{"vocab_size": 8192, "positions": "rope", "tie_word_embeddings": false, "init": "normal", "init_std_qkv": 0.0511, "init_std_down": 0.0}
MLP neurons of a small language model. Each row is named by its layer, matrix (gate and up: input weights) and neuron, and shows model dimensions 197-292. Each number is 500 + 40 x the weight over its row's rms, rounded and kept within 0 to 999. Numbers have three digits each. A neuron's up and down rows have the sign that makes its largest values positive.
A block is one neuron, or neurons of one layer that tend to fire together. After each block is what it responds to, as a language model described it from the Wikipedia text at the highest values.

L9.gate141:532508482496435442517455594471480515454504571479515471499482453444523511399460496534492554570557530450518480477516485541495538507502509558433530535536491488494512532516489545502508484525488458497521473504457499454467474444535482451532500486513477484496526513578508478526468593494412490507
L9.up141:510508470514505500427484628517560565522474594465527538432498498466491450428508462505467466522460467497559527495461417532476526504501425443470559509521522474484517508524479553536480538504476531531540463526497446442452445431558477426467513626517498525510442470538510458525519544502475487489
L9.gate344:522459546554481444461467530523566541473461520506507457448495505475469449470400505464498510479521508455486557445505531535516438455464415493478460532438510436439394476512515480574541452505459416469559478408511434448482513392512479442529485550560593536530541522609493485484517572537525475458
L9.up344:533516485500539495448534613628548504535479508525436493443507493509497546519532461488542449488508501470486484507465506452476525537494407487516512504517538542546419555549479512472527524468536490504492484544505474463499471448490503528526514538532520499515497527532527473535562499417516523516
L9.gate718:471451482500497475537469519517453527531523561465522441476521540509519517437486446379499504467480481490463566495459515490554521558481460496495490564522521466445532499430492538514437529443459489503489546452471476424465524394502516462515557459488521550503492489586488534509548472510462499498
L9.up718:491535444532525585452491509488547503491448525459532566452507443452452488561520479443449458480509437494532410495478482457455555550443472451490509432466509530453520598510481501459575528482472507479527509459453551519433493473446514485490472566507487502567499555471506481462481496501462492493
L9.gate814:444475506537543541507480566501506500554469505544480556439494480465430551519557483415489460537517490545529491520465511513465552504489420483527518493501510525553506567526425533490545521536428459472497494497531474505498476463495547540517530559504494500579506461457471487541513509442379543532
L9.up814:514502512590470435561474505459479563513561532499481409508487522508532533440515460434557455469493415454446461478453541585545498502456511532495476529511495521532496483512537492465516504460387472560543485485533515473567457459495418494528560427488488480490547472590484446493525469508501464487
Mid-word name fragments

L9.gate58:489527536488467514530546540478513535509513547557449467524495461496517525531495415474455552475468534530491453535551492521464430478546480530509525456488570481518529488448504497557488501477509508544474520557467460525424509475512518460492527510508505523484525497462483522478614492540502480531
L9.up58:499524476542460536492434559526578452459454530450606530539491447453474481537522457479482488528472451519534574540514403473498533534514538591540525501498524497481626489518462476476434470539464487462510533462475519439565526532453469446552429497483497483449470514466534542505507485484439398455
L9.gate67:528477572478536480401491515497432571480544484502500445475487481508480549497534482501489472422484534525510452467526504480588452527459518513538518501422527541434515560463528481491485603424509537599510443580527422512494490478495501444489567510514439419444506477477517544518490553508451527493
L9.up67:486507495473581511525531542558385468486508550511476519518409428459491555503574493567524568495475496413558509452571427440520474496486501553504506478475506482488578473444485498568535459496574486539416480473521528487518539541494448460508502495547432511524515507540497560503403521537470447471
L9.gate121:501516454496547551421484442521484495474479486577486504470558448497494543518514478519525502508509483570543475563477473452578444507479550527537524520572481478451490489553519479537543502504493459517485449493527549595510504427548470525493530456514482475524599477510500510528527536513469511510
L9.up121:534466500549484479500417523484537582553458535506496517497408515486526480462508498479538524490513451535513555517529527445526394440470522493548574445463537538470443536422495520473508461420486478485507538550427466506482496429487533540486490460509466535584533495486493533505498514546441469461
L9.gate350:445518533525473481519510469484534512511594402523461511556441462467554495522443454541476577509529469513476572527473506476475592483463487527498515496539516521481456508509553480422477527524526413526453498488554548453497516546484495516536528433515478532443462524475475437535499494475502391573
L9.up350:485442542479461497523507521516490563511473458474466502539478493497497500503422506462547506511454462516488568476489539483489517542537473546524527568530521531445423458542547463415488488551525491524466465510509518540495440452486522516459512507485541554497572547527465470543520494555462483472
Before place names

L13.gate61:462436471498499490503559497484535505538580503525565495473467443457558513547435471474550537481548481538522493536472517539569596492471454495529460510417527515526474530493548534410513479534432487519480497525565485470528535484474511538534499555566505470504469545473492499502537525524505541521
L13.up61:476488502495522587434455441539472510496505518501529462445567466557477524476428559456500527507537456520478424530507522499460558542518474554502513476550502526442511524522560513476496496534442480465548492509473503469561414451418487524468452492493500503498415519452519497504469484494493532482
L13.gate139:508431521550450438498492500511521583570475517488524510454485503479442468562555554511548466475523549462480502463472502459497511563498518497466431562504502492432495489521490465452533491424515464503491522546486383496544500504516557516533522574580450528515539498493512606482529526535472408558
L13.up139:492493482515482499477415517476479584497559513528507472493380473567480509523419528493503509493489470470379484517464492493554485428504443479599528457459544465434551444519402490467559414512444501501530477529481563493426502473477545517507498566509504526468532454547480446450515539608455513535
L13.gate259:523593531538482447489531566494538588483506472446523472533523530480447444480521450554487432478453507502484465511475556490505442467495515500473528505470545533499453468570503488521485492476476592502458456559531461572538453424561532488472476535519497480410572557467475475517503456471573529472
L13.up259:524517546394540550537495483516525513482456490448420557462484459446557594513466420547445525536500528457462500435424468572497480525502529420468509482544526593495502494543451553445535435473461487577514482476443501540473505522572526479452482559515430490481496475474536478508469423524452485558
L13.gate335:471544442450469500474500445498466527476543529505505542483483468478491551497489498523481585517522519476462475501449416501454537467529463547436542418480506505451569542532477490488567489560478545449545477534430468478516444454529484405476450569514503517574449559524459524547446432476456555494
L13.up335:507542485503527532414498521516491474533521479419444409426463476503590526523514497441582464466513521483529505508481535501430545518440491535511475551508513512514467558487454519560445515567528427473500445483508468502474460555503489466468490445493528458454500543496504455554524490425494511472
L13.gate343:437489523489515488511476521466447530502533469513544491463479401523470541585506580448520516417514352520487466455557491477461471489488592477473492489502473474457514551544441499499491452535489500476530541469530461485496492532489558572513419550549464488463500530513396430435487459520495465531
L13.up343:517535599487446506509462510508539468518465545464462524527525469588505511531563505461500485468503542493491605512489525510443481421476489464502574458518543475468476499500566531490515493489525445481458562449526500496571532498569466468564434510508461476517521517499525519417512522510426516538
L13.gate426:515566483518533416471551475474533428456497529474552440480553487419526470507518453548487483495475511514489496450515442553519471465519533434433466538481528460443471547478427470396511501583529525496499541552422526538398358486521472493526514516537568497450519496500437476566552394494509514496
L13.up426:507574487494538515464466470403504564512524483535519517520492517517548480515474505533543521534463538537534505556508479530529534528525508478420525486516532496517500478472481488472517497564502516505474494513473505557483501510532504507500582457478516528482535519454492477553492537434474558540
L13.gate639:545475443463526503499453490518509524526500477525505505481541509515501483483509498482491500589516485566526479506519509426553457545466493524564534471521503446515489463552475554579532438533444482540546515424466511452550449490480546505464528449428513493499471534584499458442452509527493554475
L13.up639:510527523531534514484463532565503469480474505541512561522347441454507505541575493510559448503501537461536532444495513525492475536453501469468451544516512447529466514533511455461528502552483434425396465542468513436545453498469419513562510528499522496519496494519505486478524558500464538509
L13.gate688:480497537509507502493441443544534479545563515456506515398477434425481515554498512442547478428419470473436473455441453449468451485504499452544457464462484491500546501543479508484517497555458509442499505468511521468580484404510377490496451492511478524477474515462505502574489498520479520519
L13.up688:455481406543448510501575471473463512578590508514499455453532448518485451477517484572440470597486517478473520493486536495492444501528493502504516525557434485467476502516434480522483437499511381401524492518485465484478560501509512504472474497553531513517553506527427479511470493512445467513
L13.gate735:478454542564482527479518488511508506488488521495524539453484552514498519473504523540448448453442594445498487536519584443553471548580562403535563497516457445459465532516513505460458594475547481449457544493492502492482492502494468470439479505493525513462466497492465554482490467486496489489
L13.up735:455468528485477474472491498538518481511433513524528474440511446509614528497434522488449486476429523516519471522509568517482480483553515484479509537548488510468508512445566481466523418481546471504495515542457479540486525367494477504459566503433534545476495514522519505502564509497483454480
L13.gate816:468510466474502518551470448528464531539539508536449447495507554568530524484548498474504504542559542523511473505477593575502478545536483483491510549476443544542480466538420490470413499525509461477531506530502452483506499525598462479467469479573537432544499508520477504511535498467535550492
L13.up816:443531512545548502526573511541540468537471495420493468454544453490530433519519460464448475509603494519460544421556495469533502475506497452462463429501544558498460521499550508484475503523508461521499519543486471506496502479510511478506509464460410413459454498543548585585489552477478547516
L13.gate926:443476618499518520502474444479522523496484476437512510486524451467456481516506434515489445508518508520486494474535521486550426537510564410565463485537491588580515546543474442467526541455595560517504467535490508449520484457518534505592503460430442495515510551483482451434454475524532512553
L13.up926:536514473502485528511497489561526477526482504443503538584493520513526489469467624462500426521575538448491533494452496496481485525435549484482527478410532421432479504492506497477528581531448555444520512460503547501490514450465484475540495445581452460482477512467527542571523455467438517543
L13.gate1026:580601476528515520510631538529470512453558518492476571505458512523463450423489475534520514466527487511502497556448526493528454456433469498456477478568534482484500601520499478511547447479524529484486476538463526415515454438477469508540485583489520518556462544471494505503457534413484456532
L13.up1026:540477547466485484560501513513494510509429441558457537500555536433514492475533524480452516507507406543448533462571587433511577522507486492482518517507477521407480541504499524456522488449454484422491513482491475595482531540564503447496527486464466482469505545573512507563455535440464531476
L13.gate1080:434462464430496481485534511543485503486473472446486438477470468436479504475470505466547432494540391496493505522464518532433448502481480513439475505449529482498477517462485491528556413488485557483478499545481519476560493496540514520503536516572441517516491449574532523484467470441422532451
L13.up1080:466527489528534557461570431431526469424485522467525503551541505507509475531498486512469458526548428498534507538486534456499539598494471522483446460483513496508548488467427517492471559485418528509468533610527514493526504476537576549440584469527488482536538518492488476609421519503423534431
L13.gate1089:478496472513487528544612530439534533531484510482462512519525498516508556468518456535475536599500463466478478477468572522531475453561515515466515433532461466533425538540519500456493598491481589452525502458594509527498517492538479493466531559426462484521485530485475510514539538538468505482
L13.up1089:573526444475459542575567563519532498530511541526463499523439547492484501486452586551521556508488512439492507498486553479509524516463449480473498438482546453529506566489496416443557562466568498456538487485518437466506480459485472451563505547479545492493486536572521550516476513503463476532
L13.gate1169:473518518535512485420502499613562518523574460507519520396476470524481468470518570512420484533531498552445472536422532552441526514582492486521463463534483542519459450472520485488465514522450503465467443568489498551517482480610445577475489554481502551558499493509482478454546499521505500507
L13.up1169:457558486513410464511490489575500507577456450499615438518516505494501494600543526496538502522508462452432486446466561402492514483519526496524468520569537599501451535511488429450500454492490522431494482449438471441561414507486479501458476519471457502549507462454512464488539498483481467473
L13.gate1188:440509485502437546525532522521521562508524463508532464537457569471564566506511571484468497535499431473540530444483492611534447515416492525507491440476505517466493532526538496459507414489454501499491492475415506410505432401440456501478512527525455540579504499454535494481499546548459476586
L13.up1188:403541447454444451428635455497479463526471444411562474466550508449502544521541450586484535587500447496533475463503504524518488480446454500517488483458486462536551497518563470452472497438546528444509439543495488438498449447500491473500563543471469465519491519509511514440510487458432436525
Rare-name subword fragments

L2.gate1105:515461427543527484466538488489487478553460525485586572451481557541552490481487512441462501552493495506499549387523464446423485527450545461534506524524492569530445547518493443507526516520479540464481530471478448544534464506507483485476607456493412513490487428614476516512539497519510472520
L2.up1105:594558484492443485477511495491538482438471514483513539551508513531475475519532456496504433474561505434514557564512519549493487493466520523487517561505477535481400497445543551513495483493491482580502523514453497627518495403441450514475601513487452502549517492533603522506458490565540547481
Fragments inside rare names

L13.gate123:531536575580502484557550484516526481494535537494561540446460521476480469519502439515512483482467545499519455561582520518534502493542428531432539448478477525511570480529498458502541545505457453489478562543443471491462423507513445461527489537512505509509481511528546371483527507504493434507
L13.up123:511576515524498497450517554508478463507427410470491518433528490520474541549509394492498477489479458482473474489480509524443604514519510477450521477452522534522483493458493483493600455465474520485428526537452478539474450453496485504474490471511480416498525570459511404509521489510488511476
L13.gate271:519486511496447474437576450521604456503452489485447483530513479554490441453508450537549446493533504509554519488453471595471500485484478499488485517587529430442496525543500443477540582475453433468501468520486488508532480483427533450408443535495447487498531526537550436485501494529539464475
L13.up271:510497475487451513527523556492486519505447494561578525506480474486487553494555447463442464431500432510507520543499571522513599504487500487477527449440539518468482538559520483453479524539483552521412510410463470538482604524530519491519414491465426411490505502552539488523454552483470486471
L13.gate358:461393545502473442507444420482497516517479485493509471504488515523491534459480527491445532483498377462504558536518441505532542518450481537523495427412433436473556487536515493490471457465449455596472560506439419450428520406492472455502583474473407495472490471553487480508503523524513559464
L13.up358:553528449520537463502502447519527550500556513538495497484488518430561426545546458540513536510533447559506552475525486516509564463482502567479536450544454498480416583539515485463504583499506436521471515534489471510424421540543504526518549524506427461555489534542492472531480481511458508508
L13.gate419:459497571518533505475523454458564484489544498534486544523483441444498603501515527409576565473475432558504568462504496463503508564524541507498457481558534519541506523455530410449475531438512509527502480545572531387535538477468475483509498516512532497516527555509470471517485489517433528461
L13.up419:508472525468496523473471438588459514466505538500480494487479550390484543485508502502547476459454570508499535445445468476547464582506511449388509469511515559553502528551483497546496488476541507474486488503461477421524510548503495493554538523578436516500514498496513473541505499544553591475
L13.gate492:474520490543500474502479505534470604487418454530508517544427479576470483489428516407559531579527527519535448480491440533561537512427520474532568437482501536450469469480523470486473547547454535453506486499481456472528479439508494478513429423493469471466485530495505507493515480466531556541
L13.up492:442598521458466453509534497441444534486480487503492484494467507465409461538441489527485550520515501500443540560437496527531523505476508488502489529512512547577522486515443523490484541518441483404468532522564435498462532529494439451482488552583453448529458511497470449511480485439493520539
L13.gate544:539486512502520512494447459474521478531444508491528447527489526464501495521403487465499567485451540500506500488467488590542459517523499548542440453483506512509575498442529486431477501518511531536384404494394528540484475536466395458533370560449528504496551377582502465498531552468567501558
L13.up544:533538507482526482488508445533561487506454538452500464520538531522545524546460463477524535451429414422464480495438489528506528554502486476583378499443515517465576521554491512507516472465476497486515435489537389522555491479505465470546511479486477477489435545529464449471469454509489497512
L13.gate657:476505460452530505498557529539512507475553513468477485482501511554410490521570503469523575447500496467503561470496433506476466459559498525469586513497482437475468435448506498464472515441548511547485406464498465475532552514505428410448504578475453489493490558480497504571595477503521511564
L13.up657:435515504528498514475539589495553498499465490523533507524554513494461535551467469517475529529487500525460485529537474571536482545456505476497485501439598458506504485519545517394556500507511442534453523463457445444528561485579471555537476540502389532469505526516544433485524563565480575538
L13.gate707:485541447471500509524589520490504480532577524521458481565526449424449497510453493489499473514519502496478528511493518563453469535482447511436526578464475528419559478477524554474469476489493524459435557548534476436443498558465481503460554518433512452474459509491549467526489520466522531532
L13.up707:590447476506517518524503591506531441491516460515577459424496405510508472499507511471506519525474505439486469615549535521464514481577530557408462465485476531524504546431536512575510509575564474484547477530494440473455538575478459507417544434500494481502506495514466431528513543502562528476
L13.gate772:468530551519503543493459517538543474483529529449499480536479503519441499511484481502486520426508438544489479490506464480461525545533432447454471457491511537492580550472439498458494462518412449536493557461529471463570459506563495519568533453525539466503506519512553481516467504459455483553
L13.up772:479513503478585479499547474478480479560455531499467478532526415564501529484520529480548349540557481556502516552432490516488551511500461565481479499548467494513560563478521513507551568498516494495521440473438464552472491504550412574510462480500545508547509472463459505598521539563463506469
L13.gate802:471530448558579523477459523492415489456519503515463503480547529497468539493498528527532570476424434522480494499564472495523524500524440506493515507444555533498463570451451461513449516500507533485487485512554499497408397445579517442500508514503605529449527509530490518415458520515426563476
L13.up802:424432533480495455471514527527461486515528547409443488479573517483428490503493458450465626486543461570467511534467495522519490546522494523558483424487512607406457461512561437551486538494478446582507506469514608559531541529510494572465527466520541496489475548499451511545482511491479545392
L13.gate840:499515545456466434493558461479590463439502481528517434458476565533485436482455469580566507479438489447460458517461512432435465448512445500455522452490521567439478501441482477587556524453475560515525488551533539455511478496536462498480509462588530491538528439461502487500476525482474570494
L13.up840:527493460502515474451516446478414520486490522571534583511441569509474544518575547453476472444484457482491567527576500487520489502480478439527454498487488576463548440453476475539536467443429497519487451527542477516559442515496489533526508567380492594516535501503488401478452464494516579521
L13.gate939:489538478425526516526562520439501553521461455538590500551483464562479501398494456513504508438551543434537525491515487465526566517558415441512484443435557559421486461552540460534479496508465528443486498494537468515506508493521445447437465524491420460559493546544483513447456549458546474506
L13.up939:497500458521546463545528527422508507424462599522540482546492504483451545495514514475543548498511499485500529429500523488450524516479471461504535477470504550516472484530529514502499500389498503486543474516493441483453456441471580479501551496474439528543532464480498459504522460468478543516
L13.gate986:419495576547554503476492554507477504436604539527477481437474535529376515608475518579535548587432490552547473574452496485498432587545507479530487500538545550508518544446427485498451469497504503519498417515522518426524461473508503504461524474518465543490438496511512486492512469509512475508
L13.up986:450504514542480536531486476503594473470531517560518517517491482466458482580515504462477543474515468463497512503444548545455437500459495428426548509484491488546470498554473524501482396552413543563500532524526534440526497531460636461480522523577535517483467509512553523458523544462498495510
L13.gate1046:466453529507474465519515434557508449458492513505503492480550612482477496468574548479505488523420459513513449519515444483521538494541432478526540552480589459590531463495527511476564517531467444521483538535501538491495482515486544439477543476418523517531483503453491446496486487429487600488
L13.up1046:483534444513581444514520465452459534432521484484503538477485506487514449459557448574568504454523524482500508507517523493489499518434419493480528542446524546579598537506482489551455464467559512528460517577523466506516428464543462445532584518397428513523534494505516519537561494475520537507
L13.gate1056:492510428507468506422532511451533582477469574438518512461505505466465432537406423526567470493537458434481500525492539477517467568543530438537505480448481544490490535459545461456562424507499492548523514505487480437476536499491553517464560467497380440507420445534528506484503473540516502512
L13.up1056:527578479484586558453489518461479516612485608530506520490514503476496523569448427483495462555504492497480447569399498516562511516488509505456498474545555484487427534536518505483526441463478474469499536494523529505530510480486505550529508513436474522506513489517453499505514578518497500466
L13.gate1181:511445521495412510571564543457477520525589464466545495441439442549465542480491496511525515490424430505520462502475473508510562498562561430475489461548570438507470482458537619479494459501472446493522547470469519452444582543538517494426472548461541492470479523442496445513450420502498542510
L13.up1181:534518533517458447433567500499512504493476498447454430523448480475517504492528417504452529490524456561552451488487528487558565495508533463492508503512626534495511528491516548525486516466549404493446567490477561468413527509478422483412476490547551483556463477472497475562466514553487495562
Post-noun connectors, mixed

L9.gate5:478490472532466494450558424580478482501524471435511464516516511487491535486475429540586535477495430525538487482517502497456517456498486476495520547552479547486521536466487503553418560494508645452500460533528489458555513524552517529484506510531549488495459534426488559514450463477533449456
L9.up5:494483482538528437475460334568494528572502451462526537499452567425533502509447494521532517483556500517488500601541527440483498497543536505426563550463463504533533478568467504533444507464484484495473479493431543488526480519516555552478532416491456492525548515571502491560599561519485430452
L9.gate167:535479399538506481527555541532511545541534533521488453519555492502464512514511501549510458503451456520432541511500470554528435549482480450525467499458500498520474502520366479446524535577523503469448527533450506491470492507510471456534465474490536508467458463494495490504417511518461430466
L9.up167:484495537433476538501482461528433472444366422445424484481421481442473529463539484517557511514510454473495457472531510450571517469492514500513441486534440495497399504447441463431486490486510570442547445523446474492488478495450453474542521590459497500574483539473484480568581556493515482482
L9.gate883:384476432499474488381499524584539491487509431535551471404565517508567524508498513468495534498483483511534508468452450472537490455573521491479580456471553521483485489497502472520484596475508558459509423542478508536467434539492536532538486505547486517462440492476560514562542494513484514444
L9.up883:561475484503463531444520564471555485526508486491476498488447507481456500551599525531463479549481475477443499493555514427545452489548495548504485475560509527453505530544525504487523559548454525558471455509515485501474594436522523510506450520508489513503492480429509492466451512442446509532
L9.gate946:418523517503447467518529463458508537446503471485460547587484530517530511443542534552504466514488549499419479450484532446444503476543428470498463538479513464475493451439499476593508558494570463532508572487501501517535531497592550530581474555494504503492489509478468521447564508406480524555
L9.up946:447506486490467534408517542468521489446451458490515480550553491538456465485464462575551560439416528499436449488537498495510579442550433512439557494501498531479539553495551532450520470490508504474431476493483518483479556496516555471459550504432550459501486506575528480550489493501525504504
Repeated entity name ending

L2.gate821:469484441510457537505411455492463513505430537432494521523501462501486462453488458467525450519477470491482470441465454498371494557441482449523476478542494503457508502505495501429505474574427479461481471504576478440535544468539499403576474489463519509456581461503459528458519456556524475547
L2.up821:500535495606479474439502459436472485482419412462448465542562528451518472535506546469426480519512563480416531506524534542496479581438499470496567555538540538499528480542568454516483540544457457401458511501538515519474505447518522475483535467537529500471500559457475509445472484493488463533
Verb inflection endings

L13.gate20:468498448489529494503448458492482432504516476535476425501469495505472480508551559530501402511485509469504481517446497413534579442448510534467570589500490471492513539484481467515562506497460497497543518437577516486490431485598446520514455425501525480490374505434534417478485496502476451519
L13.up20:491483439517521536557532416505485465485492369521488501523465485440481469476534514524548498538535446466467490550607576513468463466462498452499512505542462572492447479540399515463489539415568508495480457509468526450574506456521490489479518552524508512471386503517562491448511485480578499542
L13.gate299:483523490512517519505451574463505557551531380468543522490557531523509466532560493487575520474527490534519517551521571483464545473557543467488492499502451474444519505530444489466468542481475464481503528516465511440520536453527447550515583510566584451502488470520519454490444461481366424461
L13.up299:439549502513504472560469575489437445526444445468600422415541531515480445496498523472530515483534517530455552485452459513600497505505534548517444552461492513494562477586473509494582468488427430508545505484500529536487508560543457538496542517475533558460456460525486511425562432545461504526
L13.gate301:497493575526608462513522382485494498511591472501525460530475450513474493475537513375554387541404560510504463526508497548459570568530462523567478498513467517513459464432504529537468501477497477499486469516451519458536459512535463549479451523522575543534458521550529480444477401470401489431
L13.up301:456546538567546522440541503439553526476498485540479429551498540529489479527492459504547501536483500500476504516488444497419511504558503533521410441433437502454529516494462527462516542432527471534515571457510515519455525505558540472547515525496505479489414520488504518524522531556481506502
L13.gate364:506499504542533496488512488511552514539533462549494455490438555530522453430500547467525404485479594447475551458517507511588539500553521458532462488463476478485488544481497479476483510539498497547442509418437521480417445542534514467454540497556505467463455476549467561491455431501519541505
L13.up364:465473535539491467521487515509449572489580560531546504442447589529453532470557446494499520459476543523470449525502545550542526586466536522473540572475444468474527499465443474542469522531498500538453541501497471475457501546498463512482513500494559416481430494518412503525447462495527552518
L13.gate444:527487570511550566475462494520532551477473536472488507433440563494553538527537496458509515500441531514518441470529480467641496551451519510501481489539525487498506524473503515469555500521521548489525567480452474502467494488506552482467514553481457493524503521532477469543559497496488504486
L13.up444:485515487475511500591478476465508466538461450574504509568381492487470508493520495482544460437526505474491470458468508525478461548487495515465505507544523500463481449541591465494474491451495513462425577459525509487472487533477558499477508442388454523531468548556447565416575586504490497414
L13.gate480:483556535447528490564484550464626456518535440518488489419503528493476482494510539543495467513468442593547470479530535477590486523472479481461473493535500470514491526519512437497547518517576523447538606541521508461529519509460435490500477490453512457510568449533508483475468500551483477534
L13.up480:480539525567502512528470495535484542415364473585461461464520434526558489464446563502469565524505440545473571508519488472542496450476559408528475512550586491512447477420526431568520469533523522508539482497552611414485450523491471480466530463504431524491495487652531530470507522509453486524
L13.gate491:565491490459538531487503521482504505458454489496626478475564521473500523574571488465458523517519491458515533511503494482406581453455491513513524519478498453547504503547606459513496508481421550540516469488499455495474499557498494527430537539525561475505508538521441451503504438504469549455
L13.up491:525471462413478480457529428573490553506557473482413562503571569500564511507470483521538490501467535535512527507534525442517578444527552494452555479477455447501521544478551508492499477555437487524516486507544489453467485522547494491435454487541487475481536521549510495410506525527448517548
L13.gate497:557426493544530518510483577536470413434546533513436508550519447577463430499554628486472524570458410551510541560503528433525505472538551456460498515563546400417452426502557533457501514458437513551491507485497514515526492459513541427481495549558432548428515516519506538432530538500532483564
L13.up497:458568537466536471486480545542490543496554464531486517464506470517462491483523478452512538465470544487542438485565573441531449482459518402463558502447500541477491485505520479466550534489509428499473473457558481462449503461535474478488509527544510442535482541486549522425496507546464457566
L13.gate589:470484484560513542513478487453535497515524480512502503491489474501512518502500537496502606484554516484532592461505540518421499515536479482474510490478459508490552504516441514540458483583510603497480456515528526490478415492539474347509489481478533483491441518470526508489472492496497400483
L13.up589:504499465578439461588545524493557495571501540505546522531483433458507586547471481461483544478560462522570436577489501502483572511521459558470554478495442498559515512526493529515522548566445441496522496486526500469477537423494484526548494513493569547539564502476474541498471486528409521478
L13.gate850:538488545526596514501493553493418427419529435456556478547507542445506464504545442482522421440454509471447521550489500490572525480435539520446476452492473567507553477514509500467500523497484466511547513488530524545514550440467527504536502484544504440510465534540503472442518501503545434490
L13.up850:488511419488573413464477515517484503478517476502503520524511474436508493431498527469519530474501539455491545506483545548475490528557465492527566558450486456428484448476533466425534506545513528510527479436492555461546497560492514419512496521507486520549516463552432506483477482467511502595
L13.gate854:540520396457474433464493567548530531556511462434553496443556532480545522457471471502478499550534521471462501506597547490419500491486530482515488556551508536539510563530540468483522553552505439441465499483459546540591511428512452486428454501474500543469453470469448443537604485443467550471
L13.up854:489510509603473465481529553520546482548557447544473505493497492458504508456555454537426560510531466577521508590500455530424534451452509504492543527496508516527666483460479487537451480469472524532495533547513430552576502473531484449542460452491548534467400481440530517473435603584529475481
L13.gate1057:547572479546473547524477453479452477519447528512553532498443509479478483590461513542539438559510567509499481533528513516457513433496492550502495519493510578537598485483479487468559447435480550476462522454587543501491555521460543474578546521474459484569496535459519522501490515520525534550
L13.up1057:504559465469541466541470526504477535458515483485560501483496451475475469492553581504576514526519488503503471474528419544513424505481489493563540537499441609577466527436503450483515522476470453437478514558496529491491475462482485512530539548501418448467446450532485525488418463547526552548
L13.gate1068:502543536497497507454491540500449454498489442489517445520585403488483464479523470505480556477443446473544506518492466535572504487493522547481468496592483492524416473505541506506536447558530473490570517495558512448491540464485495528502494480533477467440480438510459550451499493495456445485
L13.up1068:544559460473437480494507496575510485555590529480501530552548452461517530429531514442530535461524522464465491519484512453517574462464529477506529552473431540493434481465410484549564456490524501515521563491568477494592492500512478498533477491570467466599450428494532492462474506526443590471
L13.gate1069:492576490441482461465550470514540552449497530436467517534491485500439535475548510544550596470459488496533431522571507498564478481547490473504532524501455519427504489481441420548445433531515492472513536425543550478459525534484489438514513439456507495483477539499560522490542505478516569504
L13.up1069:507549506519544459501491457484426534520531516485585524479524545513485499444511521497521608473520513447477460497551532523579487484538477521571504538546449457501521557562482479569474465528523540431480514458500554497458432626528540407529513427509503543536486507452492468501500440429576576569
L13.gate1152:530525532407497472446546504428546513531501525483554548531439456514460532519508470477468497500486515474508428499550500510509477485542592488518544438444445496496424459488581486437535518510513510494486459533550542498447491475514508532595533478454564451510428426523501511503530574544478467509
L13.up1152:551434484527531476519434492510441487453484488471555429547485494529532470544564527434478566539436533502451483444502581466560525457435492505517478509426476435415481540476496554499555526507506504513580473468502544478517403502476541455485528502461543425473495563546503428634490408531493521483
L13.gate1199:520519486547425486562449410485514527430492549519483483423548556523518566441470533489500455532536465487462409508500469514476508514457453480597549481474482460477471482511439463464453508533477464527500534525454477420534596479500557447535500460497531465616372456503485395537539499554467468551
L13.up1199:457516491535574484484476500438459490420536471564485488495452552494527520486446550514482501494563442539467507590513512515490521413547419470505535481521465542530522550447483540515448453492475544481429494450451452560480484552475481541501523501502426474450514490443496649514450478564534529468
Object noun endings

L2.gate243:518415507507527433520526483539544484449488489492528575424479504468477444522439515490559463535456495495497542514430503490555442488566522470449476490460445503517573521511452573456479508535514569514494484520604544598464474563533554489448517518499330548503489456567502496540585521459428535559
L2.up243:472429559459533497478563499541510469443544464532562468484510559526397410461523534484506526356528479490448544586434532496521453481494550527522452531509446522595512482508550494523445421522499483511468515559562517488476447532517532427468484568537477477470527476534525481520581600469418529547
Token after a name